config.yaml
num_hidden_layers: 15
hidden_size: 384
num_attention_heads: 6
num_key_value_heads: 1
head_dim: 64
intermediate_size: 1536
vocab_size: 2048
hidden_act: "gelu"
norm: "layernorm"
norm_place: "pre"
norm_eps: 1e-05
positions: "rope"
rope_theta: 10000.0
rope_fraction: 1.0
qk_norm: false
attn_scale: 0.125
bias: "none"
tie_word_embeddings: true
parallel_block: true
extras: ["capped logits"]
init: "uniform"
init_std_qkv: 0.0274
init_std_o: 0.0
init_std_up: 0.0274
init_std_down: 0.0
optimizer: "adamw"
learning_rate: 0.00163
beta1: 0.9
beta2: 0.98
weight_decay: 0.13
lr_head: 0.0112
max_grad_norm: 0.5
warmup_steps: 296
schedule: "wsd"
decay_fraction: 1.0
decay_shape: "linear"
final_lr_fraction: 0.0
batch_tokens: 131072
max_seq_len: 768
doc_mask: true
train_tokens: 899800000
max_steps: 6865
dataset: "wikipedia_en"
MLP neurons of a small language model. Each row is named by its layer, matrix (up: input weights; down: output weights) and neuron, and shows model dimensions 256-383. Each number is 128 + 32 x the weight over its row's rms, rounded and kept within 0 to 255. Numbers have three digits each.
A block is one neuron, or neurons of one layer that tend to fire together. After each block is what it responds to, as a language model described it from the Wikipedia text at the highest values.

L3.up315:125099139132114129094071156154138130136183146151139196108106129162115094140168117134088132153133144111079111065135082144116130081104183098135162167114117140122133137155148110159107098140145151124138123144130097149135108121152093128096100119160118167127091105147176157146080151204131094090071100114121089181094089064134138111145177110125073190101077166173173119132168163136112058140058
L3.down315:077094181112140105155097104178112134162126090175185095135119134145114156104172174104104141122170156133180137125122085160159135144113172133148135124093131101136137072079104123149143133170145129076136159117120138172128136169171156126115090067127131052113077176086193124138148162121130100093142135136135088122158133052092147164144119101061088119122109132136154061141130085112137153066150
L3.up1047:129151125152157120129105182159139082075116102135121158049139149115187158130109102149189117170140148165106135068099147089140072115117135168130104116132108120110140155095143110137090112137187149147103104156136071195139090081128136127197097069158117106121081125141076120157130145113103162142117107085101142160143134064228163085139050133121157110131154108167152151056097105147015119150121
L3.down1047:125107099140139173083129068104092121154153148077139134158145122119102088108146090143094094123139117130160127184178114169142139104113130085124144172125169140160078136115098114102181125130114131095141179055076130071127137209091085114061154173131102129162172128116114182126114155094135109175160183172167121112106091154089103134114182111080116134142102142093117122154123118121188115123236
L3.up1234:113094145103183123136135147190143122096188112131125181093155125104157081164192144149173112104201171113115080061104091163102093121139146094159163089121151135106161116114130120121078099114130129150082123126162155135167140117189077127127084096141137142123107150109181165106073137144085073107097134114144091181081095047148131099160145126082112105132109096129170131110154127085087048183117
L3.down1234:128103111104144086130014114141120075117131138157146137046171128071113169163108140144154182070129184091110162133143115102153112123089152077145145164177125153192151120093168085179108131151104094084117151139098181105060133113085105117132138084169146151133115150123174152152153159135065118073074129193115146167076100096176156135111193118104134108123123116194139152072141117164122098061136
L3.up1507:108170086172128107119110135144166109137189131183146135127145132145146128114090105161122131077151080116112113084196097210093144126141130165126182086090125142124123163174164186169160105061110125137149132102176110120121111091193120132133136106124156148105131185115152167080097146191117097133107070104164093108102041126155111101113112119146114123116097191166166117075118122157112018166052
L3.down1507:127158113158095126108106153149095167129124092145177121152171137139134137141128185169119122142144154077069149146154163219131139131119136169147109111101042066126090143109111060100158149183152075111118124106120154119031132136128098145099085090153136112171055127075091119164094145106085166108071137123102115137126085137147096108123122086099153067098138076145188141093087158107083118133116
Responds to: Word-initial "Po"/"Pa" pieces. First two-letter pieces of multi-token words, mostly Po/po and Pa, as in po-tential, Po-lice, Pa-udwal, often in tables.

L8.up1003:134175134173148136132066184083211098097101055205131118097199136099149122068116133130164161168147132110141106116119098139122147098106159173100159131178126085125138057154116096107105101150117169163146181159079134107139153101141104102127111197187145140105117149137109157141145147159096142139123166126075125154115117096120147070088091093156168111142097194162118097089161137135124119147143
L8.down1003:093129112160136044155131182131151086173137078137187121121093147114132163037117069140060085154159163127168112149143152103146134106102105097143121090158152136149131172144151173145139184063135149092114110115125176141192104136136163123146157129079123173128137137157127125088129092123122156121106153163152149186097120127162115117101137131109186126089123077053126162111128166126128137135082
Responds to: Wikipedia table header fragments. Word pieces and connectors inside table headers, infobox labels and stat boilerplate, such as Album or EP, m/s, (m:ss) and Player of the Year.

L12.up308:139128144125170139132085114161209147125092117153142088140165134167066100135117100212069118169095090123148186105058159144183093181151085120125126094094153142138071097155121097130196197149121127103153176063135173151116160104178100179149146088163121160105134069074145163134146131131112156106160122132160150096137072140130120145072079110150114092103174090147097133110154158143056121162122
L12.down308:128149124158135151090106185118094125135101096102119160146169128141182142143100177131164129109120085131145124105088108130153154094109154087140133101122185118149146178169119135121112042106149149138152106159101076143083123164161118167149106194126047160148086167128098147133136108139160134145094113124072076136079110115117138140058051179136097153087100135096133106172102081159169161140112
L12.up418:137180115096132139121125119121131112094113117147145079134219080130170115169148116073087147180100097110143145119068127171134092107104121079134116120145145149133122137110099170116142121131079154142141178122132158145117098107116072150067124089103142149118084119063067113171139154117228170115138134136112174148123048162117161160105092122121118111099094123125073090085114119182086125144128
L12.down418:147066123147174128131137112189120134115152114180143171163087149149103107131090076123119141098102080127070088147075187136172118114109173107113152142127128120128138120103114092092145116127117133121088180122188084128113160115119088115123091121180106073099109084121133097114141120118125136099233109144122160114144115112104079139143136110132145118063161131077118117057099070119145161170145
L12.up641:153097105165122125154115136105135122081120150161123132135142086148131111122139146165039123191100116116118092108126124135144096149113068108097169127131178130102115117063137115071183175120184138080141147130130096147142118083145075058119085117092108117169116146172099134148174138149141129080122116129085159108138058160110161133112134102142067027118109139129125063113129135099135100179122
L12.down641:091063091118176124139152173143106056111142099100117127151149155154149131145025136114091167137091104093103083122106133122186090109064127165122147132175103091152157101103099087122126123061104119154155183134132068128135155171124112104121120121132114066138163110159152211116076165126117132120177076099069100123158138127171123105088103180118107103074082158102166145125073090134153122130181
L12.up1334:169158130190168138131167133130142081089153108122123132044173124112125095070121123164051167163161083153171223098079080143137142127159141121101152146109128157132100138157102157088133133156166156100179151107168048095134073108118135143092082076149138102119134098094109084166107167065102151074116098081157151137086122172088119101149173151116118055131154154082094095119100118063113152146111
L12.down1334:108134095116120093102092159120133084123143207165200133170086146138084127130120144072166104150092196133109107128121103081132115125113145155170139107101182100147184149159112090123130086144164194081092087142107152116095120075137126100124172156162111155148176128199102164157089119132120121130110068154106086099171092149137117130095077034085159157135115102136186103129183172128141146132074
Responds to: Verb completion after "to". Final word pieces that complete a verb split across tokens, usually after infinitival "to" or a modal, such as explo-re, repla-ce, regul-ate.

L12.up1172:163106131131090103186114187110108101125145138148179132089121090132127146151125153092138124190122129148126106137106132201173114110153117198127097150084087135072042071075124119128109134117141133060073150144071127148116131135165124120166122133081119132132166158073114140159132139113136177080098137131142105165159073151111195115082057116175121138090142093166122162134145184113120153116135
L12.down1172:156120129172143093123142123157132093152102162108054094133058142193108159160128114079174111164167113185135128157116133148129124164112113084128108104101067170083104131191110199139109107168083107109133161133159126122131174133103144142125115164107139128100117131131117103123155138112116160072154172079114107152174187108085141118057127095108172109156105122068111094162142118071145121121080
L12.up1213:134062136092166155078152107105094096076101089144157138120135172137151127091117099113141103127129104154059165114074128138152160164117104180108175156095151106176156161068138133083168149177095137126118188103107112114181145096167116173225067081112118174121145105092123141097147166142079107126085127125141103133098122124101122153097066145145175102075073102134105113160142126078134130128116
L12.down1213:102093129168099156095104112125094151166163143188113145190162060124110188148084126099166148119114097101134210119116166152034155150144141119082108112093115172166114068118150137093136120128085114104162164151135144089092102147054168120069169175131176133123128193119128098122148176161047134113084091070056158134125130154093093094103173169080154066139131128107134137134078113138123118132139
L12.up1269:091163129111185146100160190124091130132069109126150118118092109173118122132167150088105128136112105115149132134077173118148156173170155178070136196176175113087189055091143148125090179172104101092111145149157114125134173157126148127163140120103112146128148079155158157154141153088149180083061099195118081157149139132103104145158128117175146133083150126108114128148103143189148077128129
L12.down1269:137113093153191186100110182174177143122171140164153154159108118069153132138105179106106114157043121106136128181062111150140131139093197061175181180096120089073151151082159133119154173193163132158111141106111127152086114120153147148141163153076149103109123114096074237134082106118127121115088146094095133113133131131175159132143170092106125103142117132166134049089076148137143110116179
L12.up1329:058169163150160071145081134106110197121095131127131177111108125160158107095136105155109123143125153133102140132059132125175112150154147162154087111182133113035162132087104169155147162146098154155137132136155098131152107144116124157039142153104119200140103144122142130120116123148156167141105115113100103123073140139140128124104057139173134089176151103138120104096174186079136144167084
L12.down1329:117080119093082148113131069116142170079127137176119113121117134085126098064112176087122138102086135130128102096130105076118162090043097094104112101188105132105133140132111175167167142111125084066139089157112108156089122107104155120138107077131087089192100107120140094097077162157121167173176075141135126149157109145144145154138135120143133117141109162187128138157110162157154083082194
Responds to: Partitive "of" after quantifiers. Mainly "of" after quantity words such as one of, some of, each of, many of, plus in fixed names like House of; weaker on mid-word fragments (comp-u-ter, night-c-lub).

L3.up331:085087117111142120095149108099155162117105111132142106089157121143125124123204117158079140132143087122176162165122094156163186124130129142127095161165168120178116107153162153077118170163068196132124119131111177176126136102171154151131168128104110153092188168116108175147139136102139119142114138117073136130107154098146175133103036128176157133136122158094104140097087114139164080149151
L3.down331:159152113105149154211112107109151128105143137171109157136121174155169114121124112164115177135148150170072164152135159104127119099145096123168096164176113084130099187060194107121131105185089135110123164104165129120112177115079086118110138082104105177076150122102136119094121116083121146141135170125126113106205128109160163130124092165102136120184094124116150100115149078139049142134109
L3.up1089:137166160122159155143170156120097097118115143175152097143160154153103122178166084124110154075157146114142143194061136124174069112164132107163142154078097129167085063148158167065058129103121147158128142128125208169178149113168131126078134093129183162122164177126108133117138126099161082117116096180093055122119177126124127094124058124150138142140143126168043133086111137145127114130132
L3.down1089:109143130156205185161135116115137100135179179170128158137078130181165113115170175100153160136168112164085102130151058106140141149068109161133126178152117073058165143123148135096180132147113178162120171120120102218119144108097093120087081136150127139124128118116178115140152092114111121143095121104112092081107135077195149191081106077123126164118144115168139162117117117194141170148176
L3.up1204:082100143149116135056072173127134140153112104121142163146130103139187089104129090144106119164140094105121114128115087150122152159142111156130083148144141060094141112164120139131131148141076140152120137132148114086078109077136108124100157176078136139195134102156077117132153151119184189177074135159119130160105087136130142084142111143141112094087088209092089090137139151115113150177145
L3.down1204:159168141102095125138111142121078113089188196171174106141182175095104119141164178131134106101095137152120139137108166136139164138165131109110142136155120129152152146125132164180124146094225091099120190164132197164118157185100093114103081101130094124054116138154104150104143142126088081121124088140129122136185141224131153171097159145123154124132133184192139075090122170166126086090122
L3.up1523:104083135203125113119125177069108149070128145130156114130194161130121130150208126147139134161154136149119194130101136108186059112169148110133104133070183164097121096141157112063161154163142170122073150117166133166130117144121124144187141107162148165133089164106110153121091140093148113150114132133125035145128099099095157083151079116162153126143153133110112134095186116135120067091113
L3.down1523:099173117125134091151241120119080150127091137156143131141104131127113098148139181057156133140114167111072071153144112108155130117129131145097119142119109108112194094143146098134148161122151133116152168154121150140107144126154135176189176069131138159095097166148124212128113171078123149143170091099142129176134148122175144138093114178189173135110137095097104123041146138200156108134121
Responds to: Abstract noun suffixes. Final suffix piece completing an abstract noun split across tokens, such as differ-ence, evid-ence, activ-ity, signific-ance, con-struction; occasionally whole nouns like information, award.

L8.up1506:173086117151108109061075145080130215147154094142157166135133088140149174107108081146093060104108150104107143121137147162148126100171132155138090183113116105126161112075118075143114153099142129113118122119108156166124150155139114137174126115146148148149130122138154191103140118148140202193111166181144133119084120116096164128182160100106122088132084071224164063072148107129110157176075
L8.down1506:120154135156099087137104165185105144097079179084157122176104094145162079092138153120177096094172154116130140114074156122129140110126138144164118100096165146154168132149122200127105089109154076107137168158159104123139054170100145072136106159110086114204117120168085091155141216108071088127184177204110164106118149116120094136111127067166170097121075121162126146126119105093136151161149
Responds to: Mid-name pieces and auxiliaries. Fires on two groups: inner pieces of split names (ran in Curran, ish in Krishna) and auxiliaries or verbs right after a subject (were, been, met, 's).

L8.up1509:045162137162168137153090132142166137190107143114123154043091118077158108188134130096118182117128127117122139093102103130153113162167189084092172083092153152148180136149130126128172118128102120148191143143095177110177088123123125124112108099130145154130101120101162160163128120154157132097094093092188145191072147114168130085118139120087130123118135120175172110087154117039119053116104
L8.down1509:115092096129090161122092095109096095091121094129172138129121145129144106111126069163151179112117126127161114139117135204137099132156112163143135112170118116129155120065090097109155107053108082123111142077136145094153130137124087105167133091159123132101176138096124103158142164117148122131146179092127069145168087150138208209138125178052141144063097146127088125186119141137151161193159
Responds to: Early word-piece fragments. Second or early word pieces of split words, mostly in tables, track lists and name lists: "ra" after P (Pradesh, Pravah), "ic" in participated, and header starts like S(ong), V(otes).

L12.up172:075119132129214143114180150175131151123117138146172188141114150129129133116146155094064181162135096086116166115076153142185150166136082163120093156187102157135124101100049107090139134109119146123138217129104177159104097179144107147049127116081121117086104093035139099121116141084194155109177138153135083173129092148091133175204146127140119120167162140173097087125155169140104141131116
L12.down172:160154103151097094137080091107067077122149170080153128142136126178103161102090090119139097058106132144091080130179139092144155104181145122145172106182198127103128139122169109138118021097103127129129116076105108100055122066196143174127135109137160116140104191151082179130161121118093106130107151119120105104120117116186138117118141141104111121063096088112107082120100060110137120144136
L12.up342:120122129161098122143134123108155166166135135100118162170153117134128131154104035128143117204082134188144151116136130112192111161111104117142129110126158090119068118112110135105163132106174135160121160093089135147138117141127158147160161125141148126135065126113094169154199175095160120172181121132176109148108107065117116176111122062155156061131137074119129087112067119161096126175140
L12.down342:126078141139133107114116085134116186113102168176188100075059124097141153103097195117074109122152156174197105134124121089115110170116132119160092128122104104123132194135121133193116077180064103123160138146127175137161101068112117091142073140125130112145086136128130101101159115216121137117124150158144135102075140161098147118110154146153114126130080152125113124104101135118107124101185
L12.up893:151087127129111116151108139161163171109135092121132160147096109176100118119125158115093141119077137121164145060097159125076082121158098130104132112093222132084151089128117124100098199087111186133090143170174224120081157162143077170137163109103158128136079125115138186155178124164189126049092081112119070159129084081139155112164080162131150134118102170139115119160159081111166079183060
L12.down893:088180099114120146149138152117106131114146165111143165146126116146099102097124097132169141140162152168135105117140078127073095130203123119082151138077141076111116087098176113133113123088145158173144189104133142076173150119148133153090102168161154127146139176082091141133157081168106116130175133098151168110170127120102129152116107132150099153154124104169124128132154097108096150120155
L12.up1099:143088136170189129130138161138146168143140116160103181136101088130118138110174132154037159169057134133142129086089117091128110186123060162134113183160160072123097128184081138128183153151163134150158160116121162164128137148144130166099116134077139175121110091098209126153168194091153174111093082151112154122134108148124156138134105138112139122125145124155096105121134089140081100166140
L12.down1099:156143110118100137144093102196134102085136131134153178145142125211147209111101059170105157111065148108126124150131166125111090140138145121107191098109173091136166065150086136099100107132139112151139224140102116099068174101101135133092135126107172140123102149095107109152185138141144115107108104163154089101106116027129099156152106116105131141079109120158083120060143098091103122155109
Responds to: Bare infinitive verb pieces. Word pieces inside or starting a base-form verb right after to, would, can, not or must, e.g. ac-ce-pt, eli-min-ate, rep-ly.

L12.up588:146075099155119168119099171138164159118129131155135125104111146081148170098096100109134062206133149129183119135127142177120139131128093137107156184091153123127154118133130170104136101126144145152108133127112128179125112117087110118189142165132118104093075105088113194158119166150132073152133140159115139174068130082147122116170119057104089115153157096094175105109146151125123086140069
L12.down588:111142157124168175072137129097144144174086075120134141082148132138153153139100097096135107151115202111119117118121093118141175152122156156047121092058110112109117107113110100086132124107127174163151145127104158119118118157171132153156139151111148192182098073139133112094114122088140131115137179141070089156113210174144046190098122106128130134150151127104151097122101160101092106149087
L12.up589:094049138168190119058095163132165142131094140094116123056122110161142130188183104126182133083185139131105126112149095161163086156142140141122061146137123108129136110083143133125126121100142165116120133094075145133140162191155102109079163094181138163124092069104109156152094153132114108088097127159141153115114114099133129163151157115146144099140145118128135054136171102113068104118142
L12.down589:089175109111060146166163109151089069119111077127105178190135173116147098102094137107105157071109129119147092122113184025167090178125165102128128165162057117172122144070142108153152108116088156120127150113114171149196069069157119133153121115119143135178148133137118132093192154160138111156151078106039090149118142114127119133048108137168092119092151114196146158117127128107094141133122
L12.up789:129117110126135136137108105076145149083172167122139187075108158106050142143182151094115087176168152111146116083134075106162143086125118108089129120082114098110145109086105150107121146207123166077121134149057134135182080134162116102143102139173099113163119108098106189165086128136120104156161133089161106161104119057119098159124103143115154149170216161166166119166079083084046140178189
L12.down789:071165110163123141130072069114184110121115136176175106133113096153159040135133159174114144119066111123187165104090108076138104141142167124156162115123171105105082143101156144101098087097129144186127187099171175101151219059046138091121133109129189143149116108121119129147140107144144150134107113118093111188127086140109151088148114194168098102135093108104112154160130125192126077113050
L12.up860:074082068176123107110073104143159075115150123124139113133168055067066058205158125149154076170124131120122115083147069145156098065152144118145084173145153121132108145056168152083108118167144172151137126106122083118147167160136149121094075000129123170146099080129129158163076155124084144153105138139130169143097147085132148147168140093108162126138188124132113121124155138095184100122126
L12.down860:141152136148195091126101141148141151149094097164100148152201141188082098192112140097116177088146125120020131122096115111183167158138105121109149136152137148124138134146140088186119142117113171116129152130204168128161176070126150116171146129087128150138136108173133095171067106067123082069156125108117135143157171142091107160144130112167161146104162132107124147121143107183104171078141
Responds to: Mid-name subword fragments. Short word-piece fragments inside non-English proper names, mostly South Asian, Iranian, and Asian names in lists and tables, e.g. Kaash-mo-ra, Hos-se-in, Sidh-wa.

L8.up514:132172131115149213147115193110201086117129159105157153101104065095123176076147138149112114126140138091155124118111108130149181133145114169120173161146131138105150028139073112102179116152206141109131136121131136141114144167149122063128050017116128116153140080098123096132160171097125133091126127166168135142111061119148097094125137140155126139145118137102100090063138074151107098148125
L8.down514:129134149149089169166112108132134151122080137123184084096144180106222134203127155121124178079088149175138097120123142154134137146131129127111126164160163125098118153132149081091149122121073124167133172124132158082077065092111148113170123119126135179165136122111177072122180123129113154127171141141149119102066096181134115136112084115125127131111172200172108132135147131125138107150151
Responds to: Clause-boundary connectors. Commas closing introductory time phrases, plus that, which, when, after, where starting the next clause, e.g. In 1962, / ruled that; also P inside acronyms (YPG).

L3.up174:106089077113113151164116100136073093165070124089155057130212104142185112110147127124151116130136106089140158124130130106087077148143073090153064084174096134078144116119121134100091156145104135143112174080160199108095178149198112143137064117179082165096141150171112152162117140150098102082154172104148120188153144148146155112102091114093162140124164120087107118175151158094189114114119
L3.down174:147160154130104100099117075147122153097162157181114156151074137113084187136050147123107132123183132178111126144122129126200125061174171150100154138108144099102143155055137048147138112146127117113085188098187102140143137125099124152152167074083078089125150172105144108122172120107179141125089114157139144067117093132070129206149113102136130150087113188157109153114077126130106141085123
L3.up210:138154138128148117123049139092109063101104128129130160126149087155131092088158111142145120112128129184105157079106063165114136170148139138141142108098169076170105095079146127107124123052117126115122150133155057087178144086149141058187122102137109137132125148099223141183198171159115143122120114064136161151119138126167177167062059078143186142117116145126113102159078203114159112139104
L3.down210:121175126109206074105105204109146152103079113103165154134149122176148094145119101118106114097083145141092158111111079150160099121182138084158118113118145121151108119083155112110111128097082167129091178120156144092121205067150094101181124118120175151102141142110138189091128126155147141124107142086115158146129151103159175141086100091112153091124134134113099137156135164121147125135104
L3.up778:114186100173160078161106136186116063142081082110142174094162199122151097104120151126138076137104072179125151119159109176119179140110136139099160118081138122138124124076151140088185187100118138150159140159067074135130096134098122114145089136092064124108160137143173169139172119182122155117099095090107124147134120132231168090061095113147174129071095154164074097068110130100088094150121
L3.down778:154183162121137047150113143109138138140040040111126128137133164111154150127158126133169094147119169116079144128102168133108159155139132114085080125023173110100152078098133086127114099114174088104086134172117086157105124127146153132166132225116166170154172127125149151112111149157101117092124115137131148132145143121123087126167085152091100116181131166159103170119150127117067161133151
L3.up1358:153105126151114148118030176113105048140145112116142121123104103154138076101117100150124163112161086133122213102122084087096155133147152142060125172138152140087154147095160155151129135083149122094088152079148143143135111071123128098115066186104117138112129102069094118200163145125214137172137170151124112171081104160179193149079135158120119158123058197128118089146114188134130110147129
L3.down1358:123079193135100039154142133103085139121166198113074149148113137060140095132191136137112143140170140099123163130128132119111131110142161133164140153159102100144103091102143055161140142188072131145111114161194147147127144104169115226053145156120093143107150040138107137136135117101159142182129123198119145171081133144154131117113109133138134135153197100131107137128120102113110174127185
Responds to: Connectors inside names. Joining words inside proper names and titles, mostly ampersands and "of": Track & Field, Greenwood & Yates, Order of the Royal House of Chakri.

L3.up3:122101123069123149138159131116154172124101146158144129108179123100202099103164152130107105097208067067192123085055134112169107167146146147089131109108098098115111126114136117142138129117122128123142173161134096139086150062177079109117071093103134149159128118096148123095076154101111145160176158075119153166154076076108188124125178131123129122116151138157108129126133179091161055204080
L3.down3:107146160140164140147089125187153149111102154194194133125126175117153129060125159175106136151132133108174101090133108068182164123096110157076056187184070113113098080115127121123150103104142165095078187159167105133140111155166125150176161109122116129151072130135145099112144153155125127147090076143140149177127093054080138243174094158135128141097150181163109167071142110115151134125158
L3.up303:125105168156090147147103150093128177141103122105135140081151115172101092121183120134112076151139151100194197068107104146169134126151113160129134090130136139080103066080117122098110145173108116079137180104145111133157159131120027178121091078078087121071124120122124146120186144110099141143137106098157048118055095082130166110138046150188113101110148095135076120120078163105146095164073
L3.down303:116137110139156090176168103135144127207095115140079139144115154163175139104061139173095113158066095110126127130139084148133164101122170131117095117136155156138129130127108104122119051155083111123068171119172058098184086170125223035145080135135193037161080109167117138111115116126112116094090080143085212103115161124059130175140156051151142137113072123098133121152134044105103119159135
L3.up1066:129169140135150159141157117143160141128111144195171158070157130086148128137154152123051114136120133138143130068078136138105078137133121149099105110054140183075036105100126166117168156083165121062123202145187137121127151146154048118204122077108150164141110098123119145120155166157091147075134161092132111125170068126175156127149131128176095166098107124176129097111104134148163128113101
L3.down1066:195139143164156092177140127095100139143111099192038110161145139139168124176079103097115149128137183076159082113077154131106144147094134105145146130136152068115104171119106081133076085185110113074154162117156159139177122149134127139118107106171087069196110146072204122082142101144127098144097158089117132085171088154046126106099150154147122101135127172120083157155124106118091066113161
L3.up1131:109115099147102165101108117162131081126083173154147080084178127164159158169141152136094134139157089126142087117106090194140141088158122145136177147142159103090058097144085152099100128121091148123129146151195134194112127089144114138109145149132127122094113209134088124112160172166140092142121088147129083113137151110126210100126075122124142137075049127171151078111069118142178065181092
L3.down1131:132146160175145135166154143171135147121132122164165142100065141177149167132028156133111133111099099131138043114107052117148104091113095111152109126149085129114114129074082116132139132134070144144157176117137109138086104085185130149114182119133107106166119133094180088138136119112099179128124120155124101110056105120131092176080012116152152136147125136124179089111135159110169110121191
Responds to: "From" and clause-break words. The word "from" after a verb or noun (dropped from, evolved from, rating from), plus commas closing introductory phrases like "According to X,".